MLP neurons of a small language model. Each row is named by its layer, matrix (down: output weights) and neuron, and shows model dimensions 16-111. Each number is 500 + 25 x the weight over its row's rms, rounded and kept within 0 to 999. Numbers have three digits each.
Before each neuron's rows, "fires before" lists the tokens most often just after its 100 highest values on Wikipedia text that the model never trained on.

fires before: "on", "em", "ist", "ion", "ch", "m"
L7.down101:496489512514473492490487493529474482506492506549461517481548577424481496540493491541448498501476441458559494551516524484523515498504465509484489542463503488507513498445508500490495503480467504558531540488512489506480489517483506478458515494517507474563519544514486483491527519521493501506

fires before: "t", "ated", "en", "at", "ing"
L9.down618:506502526498487491446516549494504505498461498524501490485508507490473491507463484487473499509456501512485490470511470512521520526471535502462475503502521525502513460522562474465519505566500499456537492517549529477484495484552454515463502540515498470496500512539499507545530494525488514499

fires before: "v", "r", "f", "g", "b", "se"
L9.down558:471511502498504510522499508524500473536499557476522530530487566541510553474524502570490513439538539511500478448506519544538516492510479536539498474494519504536492464490498530469514477496519508523516509502541512464519517515541480490481472488503483531505424532525482477502502497450497517488

fires before: "id", "is", "t", "fer", "f", "ur"
L6.down272:488507486484537500500530471501514481531474509506481515493506509522523530497490557481490510477474528511518495500527450520531510534465498488537548482458494456481567502482536521519478524478491516471537480485495514514514474470541523536503489547557503493511483535500523525471511524491522477511

fires before: " |", "0", "1", "–", ".", "9"
L4.down438:494527463516532482493472463472484461477482493494482511503480525493474500482453534480534487506499533498511487541511542558507498501519479542473492512461503469522491516496514497470468480492499469472540505524505518528514503512539507515533509519473490498493506522501494500508460513452466523489

fires before: "ct", "ok", " of", "ard", " not"
L4.down348:542483482559510548516491502515484500507518525466523494462515517501502496455451528531494549505491555484494456517532454484509479496532542480499563497519501536492521527526491492503497496504514516442532495517546441493498469497504497511475501516499511511515481485494490490484504470535489492477

fires before: "on", "in"
L9.down568:512509491481527497472501476532466494504480540512483538473519517489531504527489499501465462500452503486548436473478511508497534555501544479473505542502540527488495489542504414501481496490536483515476529492492481460510520520461551511488511523506464487532486492494536495474535507472503540547

fires before: "p", "0", "e"
L9.down738:521517495503499498504498507476502490531501528495519486522527514512517527475488498521500459507474481518477500528554535489531496549493526439498501501501540457506543519529498470474462509508458513471426503516530492516496488518541504505486508520535526475499505505468484494543510515531487485475

fires before: "s", "ed", ",", "ly"
L8.down311:522544508468504492527522486500517462521531507512472472490510504502525517541514490486500486482550466452486469534482524529530541465499485529450515490476465511493478491480514518510467498508480513561511514473508503488496505478497509488520507511519491492479484503518473494447506565493541485448

fires before: " |", ",", ")", ":", " |\n"
L6.down259:470503530556496471484510552480513472478475487508541516506503525523506477483462493485480486452500505501467530491483488513513508506498520494500550451524497505515485523516466494497515473543481527467465516483496469457515522510535457485455474529453488495489510474458504504502492503496475497478

fires before: "n", "al", "ct", "or", "als", "es"
L9.down575:522494477485505534528436473507490474487453508458498482492476510495539471505536488506496526491512489481472518507516484498504487523514503499498453480494503478463500496513506456493496496543495488475511505490523486474510507488533528504522517497509488508533516464466481495535506448484533515548

fires before: "k", "p", " K"
L9.down83:521477490521487505457516519516489468506476481475495500541520511499502500492480501524452446452521506492469491503518482498496514483472498471492494532484552486456459524492467460513456507493498505484500530510501491506498480490483499517503450519503541466517476488519505485506513515515501495456

fires before: "ust", " St", "ian", "el", "ies", "y"
L8.down650:499481506564520481478498511501530549500496502483516498518483464463470483529502482498503453506502493510480500456505485478489484514490518511514519503493503507479510536550494509477510542505525461502488461483497521485481464482540510488535524495470546518491497490463522504504515552477492524488

fires before: "y", "s", "or", "ed", "t", "ork"
L8.down477:501518494451428486498528499522484474533475532505467497502462447484500500483501487503507451480516530516485473512491519506480491492483524510534501475490528476534508525498498556466498517505509469515514530473474513521468548457520492503490425515566478511530477535496512470514511497502514535531

fires before: ":", "ies", "y"
L8.down758:493520503484476527460489483509484481453529487484463488512501501501472499513501470502492501516490500541512528476534456550514506510480528508483462512527495519491519490494482481481495533536546536497457507540516483497546500515497498493503522497525514493508505532522518530486456507496477505483

fires before: "ab", "uc", "it", "er", "b", "p"
L6.down731:492483494496471504488483512517495460509497519501509524477516515462462507489496550506503491463522521498493489563538515502478461473491526511517478510457468542482446495477519478481512502433491475482493514502481487530463492529531521474525480530542526532528463502485465489463470505496535565481

fires before: "un", "on", "and", "it", "iss"
L6.down254:517533497505515487505489528495484555535508500511507541482509543484513503511527453539514537504451498555493498466458478525510507505519490474517474511477488493453502526508497494478506507519507499463516498478476431518520513508461522492460474507496540523554532510484514483480481483466555515539

fires before: "ber", " |", "er", "w", ":", " by"
L7.down168:519508472528496554444487513551518517478513475482512540513545475497493544476500491518498509459512524517509511478483505499475487540510535522496533465501514519531507509495514499537536485512489478496514490498530474443479528503543458519507460481495519526528488493488507496459499504460474512493

fires before: "ral", "ic", "ro", "ly", "g", "ish"
L6.down751:528525522449511532487533511481513441534452522508480460492498517510495479486518459548491498498474501483472493503455480497492505514535489489478536475485461515479512538495486510525515485549487515493539512485520492492472483449485476521514510509492505508534469487491462565493501494493450557466

fires before: "ut", "in", "ff", "ad", "als", "an"
L8.down252:525490488513493488495458497506530518519505486514451487474538496486454512519528496491509485468494467482514492508526495540484527545481471501463493476521493515468496478538515484516527505479508468503516478478504459487489483510479561467509457518530465490495508511482516417471510475501515468509

fires before: "b", "5", "g"
L9.down82:513529503510498540492526497552505455497454499519517478518482504492504498513465490537471541533538517510511484489508503498491493508547501491516519541514489483477534484563515524469515512528527470496497505503511469450519482474478531465502534528508512506558495485456459515536469528514484499501

fires before: "ist", "is", "ed", "ily", "en", "."
L7.down407:493529489510482473508518495494508469532498482506479519465500558489522485516502515473493483507565508482497505533458517444481488511487517464514509530487445493499575473502444556454539506506510536494461547523502482444501489510528516526458520496512515499506513498507512519524495519506487504446

fires before: "we", " to", "res", "s", "ed", "anc"
L9.down638:501544449456487490506536466506498558502463542544490509463469502480494529468466493458510472465532485494496464483499529488462532486542494491497558458497455514475499502514486493484489515528529519503558550511503512518433497454522506515540460540516500487511500475526483485494468491529525531512

fires before: " was", " is", " m", " has", "av"
L8.down129:486467486464485507495463535462509443493471499475496493526507485477547486483484484505515452513533497494516540537499474489505465486519468519521503524511493511474499484499501547511522524458530497557524537515481516491450498432521520478497483507571509504526527531537473471507531494504468487504

fires before: " |", "L"
L6.down692:499453543533517452516533506519523525508491490487487491515501534478511490509487502501491493468486501501489526504526473531525495476472506510500509560516513538511500489491513475497506506501529509510503514454508515481512527527464502484497522489482435527489528501567499502517491453483490563481

fires before: "s", "hn", "h", "ly"
L7.down675:503543506467453463519466472460508508487512494547502556494493480490535471506520470491528490521530455527497488554500482550461514476496495465528530514486479472528469483484546502506495526462499505489523530601464538500510506485500490479512495512476491501509502499510439502481548512467522507509

fires before: "ia", "ian", "n", "id", ","
L7.down37:443566499510463530512518527488495516538497523491543522493459511554524499491495482503494492489485489435497524497561518474507499486519519514498465480495501513470518509529556508516532515506536516474556466450473490486490498492508530440479452481481506551492555534495519486473520462511505515475

fires before: " |", "1", "20", "19", "ub"
L6.down684:544536510497490550487485489436517518500476516501457480492531506486493477519504521488513532487499534509523536506450494549504488505501514435483535491486472483489512510513534510496486435538516505447492493504520509506471523532492539540470492528519501502471505543477516459501494494501456541519

fires before: "ates", "it", "r", "ack", "qu", "ru"
L9.down481:508468484540494496568517484481482569496507539438535470488513542479494525478518510487505433487545509541497514500515456493549505508481514514535506475477518469482515522467491545466532494467502450487515492457518501483502521540500485495512500472469535523492473555504459509509545526470502516512

fires before: "e", "ic", "em", "es", "an", "om"
L8.down652:467499475516522491497466488497505493508485506521520496489553534471485489526518450537502496488513457511536475517461479519507500489469501475496511537481480481482491451492550487494515508484508513526528513485503474485482573477489475500553528534519526495499450496495458481518462480496530512497

fires before: "i", "ent", "ic", "ian", "ine", "I"
L9.down637:515499502515520505479525522506498487529514522452509471512483513520507453517493462478534476466510481453519468493479534496506549520500495461502510519491523490508536539525496433515518504506586501503477491464550519477496502472545494481484512499488501557543492503456502522478495464528490489519

fires before: "ab", "her", "iv", "on", "ate", "y"
L9.down701:462513514515487507493479535491539480483458487463504485511551522517519476500538478499483493542498524458492496545544512495563506505512522438493457500516491490488489498542500520509437510517504497450450467523540470519534514489506466501520485496553481524501461454529559527478495508504474544458

fires before: "un", "it", "and", "r", "hed", "iss"
L8.down441:507487514523486485481510538478534503496514491512527504528501490446453513516481532488528562530496467530508472513455489541511529522524499454523487510476495480482506506453520487497470541518495481500558490489513463535498489513489486524483526502484550467495489485522513543490518462472570503521

fires before: "ag", "ual", "ian", "u", "us", "or"
L9.down478:531478468535490497487491453495489476496505510525455468475490492508520537495476528521538488498515468493501479471490534517513454494470532483516498515446494463562518468475509496518505528455452496536457478447524540459490510445505510515506488500479533500434492528524546501493504520470508507433

fires before: "st", "ed", "en", "t"
L4.down499:458539521465476510521522492517500512533507492489477493497461503512472490459505537496461496502469524493489480457517490503486532542501544515463503548505502525549512490470488513506471517510480508521554508500509543451511517476506473499485486499461543517501523512486535532514513480481502516487

fires before: "e"
L9.down359:501501490483551497467530479516549492503506506496519474530494506524501483488499542486485460454539467477510476494513496512554519540545483481465505522504521515495500497557499487491511505469497498524494523502560514485457497495499505497523467507538491567523461498526496480507493491503468489489

fires before: "f", "e", "ath", "b", "ir", "B"
L9.down41:519514531506530467497507544512466524516518549539528518482512496527501508499489499505489485472470489487520482482515510497544476505501486500492509479489484554473507479480496482485478442451529501490512478510495485464546550518508490463506527498514522504500485507467486531507494503492466483499

fires before: "ision", "fer", "orn", "id", "is", "y"
L7.down678:488520526536476457501491466540520520467505490530482476503509522468456501478476510492496486472508524528501552490448484538544506495498524461483541520497536470514497496491511482531515496472560489536520519477475458477552514541524494483489552477493512516533513552476550528453489505503538446500

fires before: " |", "es", "en", "it"
L6.down526:502482503527516523525551560485518469509476476536475477547541557514459493492483506487530517492442471533490519509498485519493504516467466489503473496536506541537531534488491495471542444476479495514535511470509557534498497494529558489482503506492529556525513527521475455489513472511507510473

fires before: "al", "es", "el", "en", "ed"
L8.down623:471504496536479517465448475485505490505467537482471509518530515455483445490496497496516546514499457496465514507501523509565502549498528453509471512499517471478453498501509451464522554482440531500485542492510501474459482504510537503482518491483495551495510517469481497497502505492512483473

fires before: "a", "b", "it", "g", "in", "est"
L9.down273:503532505499486506502514486500555464526456524485515488494525472449520537530527499511508477487520459503458481533481505534475479487501530519483482546494496507510508501513503461505495522468518490543511496475459458508530503545479511528514489451487513468502581547484492492480530500501523501566

fires before: " |", ";"
L6.down263:477499508517498450540490536523503497488493484491469516508521502536462499504514545498528441472435466494481457496501512563502522515518479467524513550500503481496518528498475457524527527548496460517521526468517514480506518493510500468502479518506501507494467489526540478483523458479507497504

fires before: "am", "os", "e", "r", "ack", "ac"
L9.down115:500505482487496465517512488501476481479528500495528445492421518470462477503508536523477514491521478482510504497483437493512484520507501509519469527495482496517498493455503532495508492458479541474497497470493515511494566491508467453467478426490493528519491540503521530493505504509495519492

fires before: "n", "a", "an", "i", "y", "c"
L7.down616:516466455502506458492503503507512488475515472471489426536497511474447491521491435488514527476472508486517509484530507505528496492511455523499425508534519499506517464493491492551488499514537477485512483531504490502514506516469511524522531477457502511518475490495529489499485503506480503526

fires before: "a", "as", "ic", "an", "at"
L7.down405:490530504499470517499499500505523493492492485494519530503539543491495516515465469479518492483483466443499517478541488510469491472487535523479537511535471488493499485523527474522479542486525501546522490500493473529502522480521485489503543493503530526486499542499522477471519521511513464527

fires before: "is", "on", "r", "ist", "C", "h"
L4.down274:514532492505490474486530522511486499543519505513511512498503503452557498469477512469437540494513523467551484442503505481522500511493509462526528521511513529515539531491457517471505492505524504480544531531482474476530481507518541528514514462545514449488457497523518462505522510479497485469